config = dict(
    n_head=11,
    n_kv_head=11,
    vocab_size=14155,
    rope_base=10000.0,
    init_std_qkv=0.0201,
    init_std_o=0.0201,
    optimizer='adamw',
    final_lr_fraction=0.1,
    steps=5848,
)
MLP neurons of a small language model. Each row is named by its layer, matrix (up: input weights; down: output weights) and neuron, and shows model dimensions 448-543. Each number is 128 + 24 x the weight over its row's rms, rounded and kept within 0 to 255. Numbers have three digits each.
After each neuron's rows, "fires on" lists the tokens most often at its 100 highest values on Wikipedia text that the model never trained on.

L2.up1385:082108156090138121125120130113104134104153088113124174158182110128144149136142111148103112143156078153119070131154151079075127107133103186116110113139110107134095098084082098118115127134120130155116137153104127090127122182143146121169116103117183116144125091139113149126134115146155107160
L2.down1385:166170097156134112112122143110146147150113140134123118090093133140092094123117130089154165125116167089144160129085096161145122168132166075166132143133148151121133159178154156157131130112138115117133125111137126128120116092106139143100123139121129147109129169103117091117131134118076141087
fires on: " Arts", "ions", "90", "Z", " arts", "ES"

L2.up267:120129150119094134105108126077163106138145140109088126179146130148120149118094136136111119120149113130167143170145093128107117118134073118129161121145184082146155120146105113157135133126141117158091119176079163122127117141139125117139126113129138161119126173130093106085128131114140156143
L2.down267:117138124149129105176124106166060157084119097148149150101119112098115108126161121104132111134101151122115127110095162136171130167112163187146125159114047151121115149110152132119118135118137134120145158122164079143130141121132122151124134129107144093158120069136178156165130121158139103115
fires on: " |", ";", ",", " is"

L2.up177:099125133161146128114148125152101128106112137099137092156124126127122086163134108134158117093164169119110116115063135131144127120119120117132118154128147153114122129134163184152142110135110117135110102109094120093161098109132106154142130149082166129109117143130098134127168137069154125183
L2.down177:169132141078106132124122111134169110113161116159156164096119123158161096110148129084101129163142138147103114144130137133112087127142147145096155071134124148119138127094092112092107139074147149124179184131140135124082133108134151159094126115145133132162090151111125069149081107161086116112
fires on: ",", " ", ";"

L2.up383:096123173117171128138105104088110089136064120117133146095150140147106113118128135137158126131102120115136148105104106152125088151101168144103132138183148170138117133065165094111122117160131151160137098087085128103155120149145115160138123119148111156097099120107141107153133159135102102154
L2.down383:151119099134108157131110140170140147140135122098144147105114143095134148152132154201112143119132135117123122133155159097169146112157098147138153092095111141117129134164108155097131125106089102135127169140186103133122142117116128076118120112091142067129096107158106149110165081125119132099
fires on: " ", ",", " of"

L2.up1350:146123097115167103140143113106085074154094121093111131124130150139161116140103098146164084155082151154116122150107128194142113113100138116111117131141146140131155143094105113100109110083128103170170148130137174103155165101109110114144118176103130152100105126157139097114193144152101161130
L2.down1350:120121123127082103124129136166109148098131154138178094099175113145129142120163161135114144114108115106163168114109125094144126137141138151140135132121121144132103138134134121091173160152128135134083136108116090162149116132136120142102124072123135103149138111126122154142158138091123122132
fires on: " W", " in", " to", "19", "am", " of"

L2.up655:089179156097129102125098133092161123128094168104120157143143101125156114130137136150128103125112126133130082128141122116127144165095119171126133130159178137129106095092096088123119146112127122116112133076117124108130110140182124169096108122138141139121077103115144086142154071135135128153
L2.down655:168111119175164132118142120137104116098109087168129145139118121123112127130154138116162167142106121155125161127095156140107132126152137140127125119128102154117132165177178150155160103135141130143135141135137148154122121105093138090166137157133145087149135154116087162119114150119104127108
fires on: " |", "Z", "G", "N", " a", "L"

L2.up1377:093124173132150170092166148138107094116133139127117181133146127158136096148101156146089125139155168148133141085129104142132118129078124131107144108124142115100109137105085160108156143113156122148120151116123134149139123131159139141152170123140152131071165085150094092123147117112121120170
L2.down1377:130116111151142117140113102121152124121086139111149125138160138145124143107126162203178099121112073130124138140135130177097109091154175092134124129095134149090108078194175101071098124101122124110105117094134111139129150088114103122103077117145093149150094107097138140080085158173126142113
fires on: " to", " a", " be", " He", "–", " It"

L2.up1161:162133128123127148138142102098108118120137135100108117116139114113119139123131101155111087129087130135126114181140163116141120131148104171130121096123109138127127134119191115176084082196149145128074089137112165086095129130113122132168144131089133151106138137141107094152193127071152155147
L2.down1161:093094152137134091102110209163126128158093108138148139114101130106128147142143117231099108139135122109144110095110159128109101148112141133113150117121148087117081133118079150146131140103092080133135159113099114162169114108119087112112140152139158164121137145155110139130140079136113092117
fires on: "c", "t", "b", "p", "f", "T"

L2.up1247:121117117162090087157130166133129098123140141085114163106146136129115163104140107116196100139159166142132107161128119147174165116123118105128158117142113091131152149125142118119128090125142111096118155128143097155126091117179150153080119115111161131119123100072103132150160134100153116154
L2.down1247:113134165129146173095131098144096139118113115147135125149120096110141093128125152191060186118088095126158126099140145107094081147143114137118114138106161148141123106131112137140150166116119162120145105124124170075117133140074114112146120143125121138145121159189157157107106114144082136112
fires on: ",", "N", "Z", "ZE", " with", "A"

L2.up17:102152135111124115123131097149151126111148153114086120149125118145110089087159138148116106096140093144132147135111108082121119120100115151129127155106127152112139104150164141125102133158050152121100126122112095136174130156108123106144131141132122085128120136102145138109135113111131108123
L2.down17:122163148125122118081116141102104141119129144147147113073123115149144148130121122169127099141116117107112135108086150151091140112143141102097136092101141098118138143122108120124163159103184131128152146117133159104128106106148124149133124142126132162148114075172108116145095140119103129132
fires on: " and", ",", ".", " as", " "

L2.up1082:114137124119118161107140114131107106142102129108114177090161174141107151143138113138094131145166111138131113156135154105113113146122086127131098160159167167107165132156138096104121107144117121129141174145134144173154137170129103097146093130133129111093095126076127148110096140135144134150
L2.down1082:142112112142129119153120153126132128099158130144110111165118092134155094112128139147149102121098146114141163107128088136171145125140161114101133090105095117117087116133108182160142143105120135124154106086145129087122109102145134156074168134151136121148139112173146113126178106141105133112
fires on: "20", " games", "19", " replaced", "at", "18"

L2.up740:114171131136142080156143125091149100102113103110112096137127134154114136139130116117149184104123121074113107112135129109131126153147095118139116109142165087127148108131160159129151104132105161158135107159113152170130131128133110160121081139092125129123166092130139114141135134098079130142
L2.down740:127091116119124151127114137133108146161131172136151166141136108113117133138122148207089068154103136191160135147113153147114120123123151134113128136121106120129108140087117093118110153124167105124142134112165119079129134114108142098145171113148142131142086183099121135110150105155152112124
fires on: ",", " of", " and", ".", "res", "ords"

L2.up689:079144158127105113206108100091108139079147144109132153119142097141122112133140087127120123165140141118155089090125173079141124148116109149125115147122119106138151112133126098147143142126130142114169145095139109143134168179121137125133101150154143132120180102150121133109120128130123136149
L2.down689:135102089155108151098142151159155101163097129142119110178105135112151131134125177132141134084107102119084155153135120156128131110157172103135116111125144129115108106118113192129106110124127124154089140137129138115134112068146081155133138120115098114152136137114107126115122120125139113129
fires on: " |", ",", "ley", "kins", "ford"

L2.up417:107190176147095140135162102115106119131109118114163151125185173132130112165121124166108122132160108125118140111100125160156092111130099131118103123091148151133091122130140112133126077127111141092158149155120090115156124145130145119164128085087121143147187141137137134114152137109145169174
L2.down417:164133077081131137144109122164176161132118119160160094143103135127109094163141181132133109113137147131088114140138141090132134103114160143108123104133124136126141128124131177099141171120158110133101161108162177111115125081119130147085124141120124087119085090118141133182071159130104099115
fires on: ",", " Canada"

L2.up211:100135139147126116147081118111155101202144136104091168135143100106141147118162094130157107134122111151103123140133115081148106162086126142077144101162165102132167100092096092109170101121151140149142106101120133090126118142118173163121116118124092121154120082163071059125137110170125166141
L2.down211:151145123112139128112160123134082149089116125144158105131129121146113129139092148126097132127123160121129145097109137174113149107171123105186117142088093135120095148165149143163120124104111130096122153140138136169143141141151117111126121130107149133102126142097165175121146120097081107129
fires on: ",", " |", " is", "0"

L2.up1302:156149137142129135122109118093096118146141142096119127131140159131107095137112089140100143157139134119153110132125139169161131112097090121155149134163171109136123124126113095159140097127120127107108141121142153104152120184139148141147112109068110118142135153153096112131152136130130112161
L2.down1302:058185157085126141132100097134125148100116171154098186132133162129174161150182141194141116120167123133118093133122137138165114133092108166105137128137144125121110135162118126129090119152156116141151149089152092149155104099130130115113131141127140163162130131092148134149061131164100158125
fires on: " \"", " (", "st", ",", " |", "—"

L2.up993:122133127147083107133125107109156088144119141094134146145168089153168140162109133115136091142149159156141131128131133116118127128143104170149087106136187122116153127119097123126109151102110149167082124165120157084137120128136126114150129097114144137123098153158103147091147108133089134132
L2.down993:118117150104164154133137108118128184098121109149122101119087144111092091093171164138120128109083118094119114119111135153161145128108135109092163154119105143127108128154138144122148123136147097114169146102150102162120131141110142144106122125160133119136156114105156113148149140140163107126
fires on: "Z", "ES", "O", "OC", "IP"

L2.up654:139155148130132111149117109120122086114086121118165159170136141114096086123138109126156132160143124131134088125120114115149162172158111141148113121124118119136107167129168155121106083116091168097129107131131112142100135110150158133099084141134133128131150119104087152105160144107155131155
L2.down654:140150117125121103079091129120117128143184150109110141094128109128152177114140155147123120113096117113152161101108154132117074127111163140121074139123120153132124068137088122145145191108156128163166142143124131095162120152074128134140133128110164103108087145172147133153085118128100122117
fires on: " as", "\n", ",", "\n\n", " N", ";"

L2.up1399:140130142140167138102154085146131104086151084078173130117165147143121088118112164130163156139146135126106140086148102097129102138100113130098127144097129127096111116131138151107139148132135115117138149106143103158121158085157160098136100145118162128097146072140074151141143134119160158124
L2.down1399:130131103127098091140107136123150140113116116139114124138129086139118146137126136187108104130113127081105124115083171129111080142148151133144100103143119129134120085110135115125112138122155148133174106144157129098163119143100117108111116064123134083169119117112166091134096156132075070094
fires on: ",", ";", " a", "40"

L2.up1269:099126151170107126160128138101146077139148119118105143143137116122134105110162109123129105130130143129169078111141143110141112186135114114114159146125131096113158148157068115129123137086131152130124119132128134122168106177103127146108094143091135143108096087139071070117118123131092150134
L2.down1269:144178138138112122125124124089099157148172109102190169108122138122094117108115135144141127133152149131143102082113087134111118116112115136145160133105124119147106163127180166153133141130175128068182147148109136157111127114138138132137126135097144114170130104128144143110096111153113175146
fires on: ";", ",", " |", " ("

L2.up524:132151142133133095150113119100112133114160135134108154143153101167096150097119113140137127102120131135177097138158115139127110103099096159106136146164110111154142173172075098105113126106124166101143112144113158089114115135138109095110132153143119112124135164125129121106122115154099144178
L2.down524:128091128087133149099147137159124127137095125114129116113123133083129126140134150115103107134128122135083145098112159118129141155158155070166137113096136139095095091110174167137133114113146112156134171139129107142132113117139101193152099115094151142141125080131132144133140133071159129099
fires on: ",", ";"

L2.up1182:116128109126115121130175123114081107099116167088142150115157142167123147122141156161148120131155139143128123124160152111114073162106113155150106140104144159132131155127147136117107123099155123132138137134121156120117156140102132124131131172087144101130145096150111156103147110124128169144
L2.down1182:118132138140091118118081128157179132162125122144111115138112110100160112098143111168122142149125094131131130160136112129194177126141143122118169160103128068110087138133115123080146093130117122096129153144141128155176110115172114108154135116103131158148105131072149120137122157122115098147
fires on: "+", ":", ").", " @", ".\n"

L2.up706:114150155132132115138106088140109094095124147138136116130151119104121143080132099120099131104153096137146108146124129095098125142123098189123088128178127140101121088120140074152110115094082086138113128099134098104142122148091147136127143092103118149132160129165110122140158070129152164151
L2.down706:143098132105128127120139168121125175156129090127106154123115100158104102164148146077131134121104157120119130084123141158162127129146154071120159148081145102120143160144113174103148148161159163126131148163122137139103134134143107089131104184146158116141093109084123112120093171133096105110
fires on: ",", "cis", " height", " designed", " arrives", " CF"

L2.up1195:108145095118114166202140155059123131102123141133108183183146090118133128141138123120122117150123158162116145072088155140095102163119123153130088127149157149099138170077094104164138116095129143090161142122072169121158147186156157163108097103154134173165106105134113097086102144166139134129
L2.down1195:127113143113122104039098090172131098162115136126143050113138167152120124099133136054101100143102094135122110185159087131154158116100133145112144106114116102163112096162149153114134094150093087191125145110180131138093135077121074088162127173092118068087143131126115145110167120066173134122
fires on: ",", " an", " |\n", "\n"

L2.up118:179133099126109122109097147104143117097117168151134119132111132118137126092154106141121109163128113121115108141100132169170170159143103122105172136121121135093136134078155117126139154096153087132093145155163135087143133073128163094127146169110117077099146158126059090169167151099163104139
L2.down118:076106166150146111173132118133089115136134096093134129121126136133130137144104116101160145096128136113137127093160138106131098098122130141153093128125108128132133127147084098134117116153069155142149120132101123160099126173120099145121129075142167193165108070140172162109083079182117148132
fires on: "al", "in", "ar", "t", "uring", "p"

L2.up548:123124139089136120194120128076139125122109112112128128129123108127112138124135132117125148133107162100127126116126127144111101151103156142120118133144148171121145124114099143145137101163146117143098130155082153110124115165174109199146143121138151103128101090081144088079166090117141126161
L2.down548:148145134148123143100156114173102118150113117174126156105167164118154138117128136138158137116112092152116135131119167129165136112163133120160122135108132101144101158089127132103083171091135140100150082055157093145139121127079174079097138130123111154102118161158124119145102140167095120090
fires on: " as", " to", " |", " in", "90", "00"

L2.up814:089139138102153108123172109063161119134112127129152133157130135123136110129142140157111114140144107099115090132086119126145118116100123144140144119093154139131151107068120154106172106155120134119134158098148120164194137141136126122150129095132095139095137073128128121138100148148183112103
L2.down814:160112136142109126121095096170125135144135132103111141144139106116120151127118087117158142109082149160109183124147133132144120155149121139106088128136114133139138126171181124156067130131113119134146090129125110124102153087141116134137117114144115142164108124135122127152171103096122141153
fires on: " to", " /", "19", " (", " a"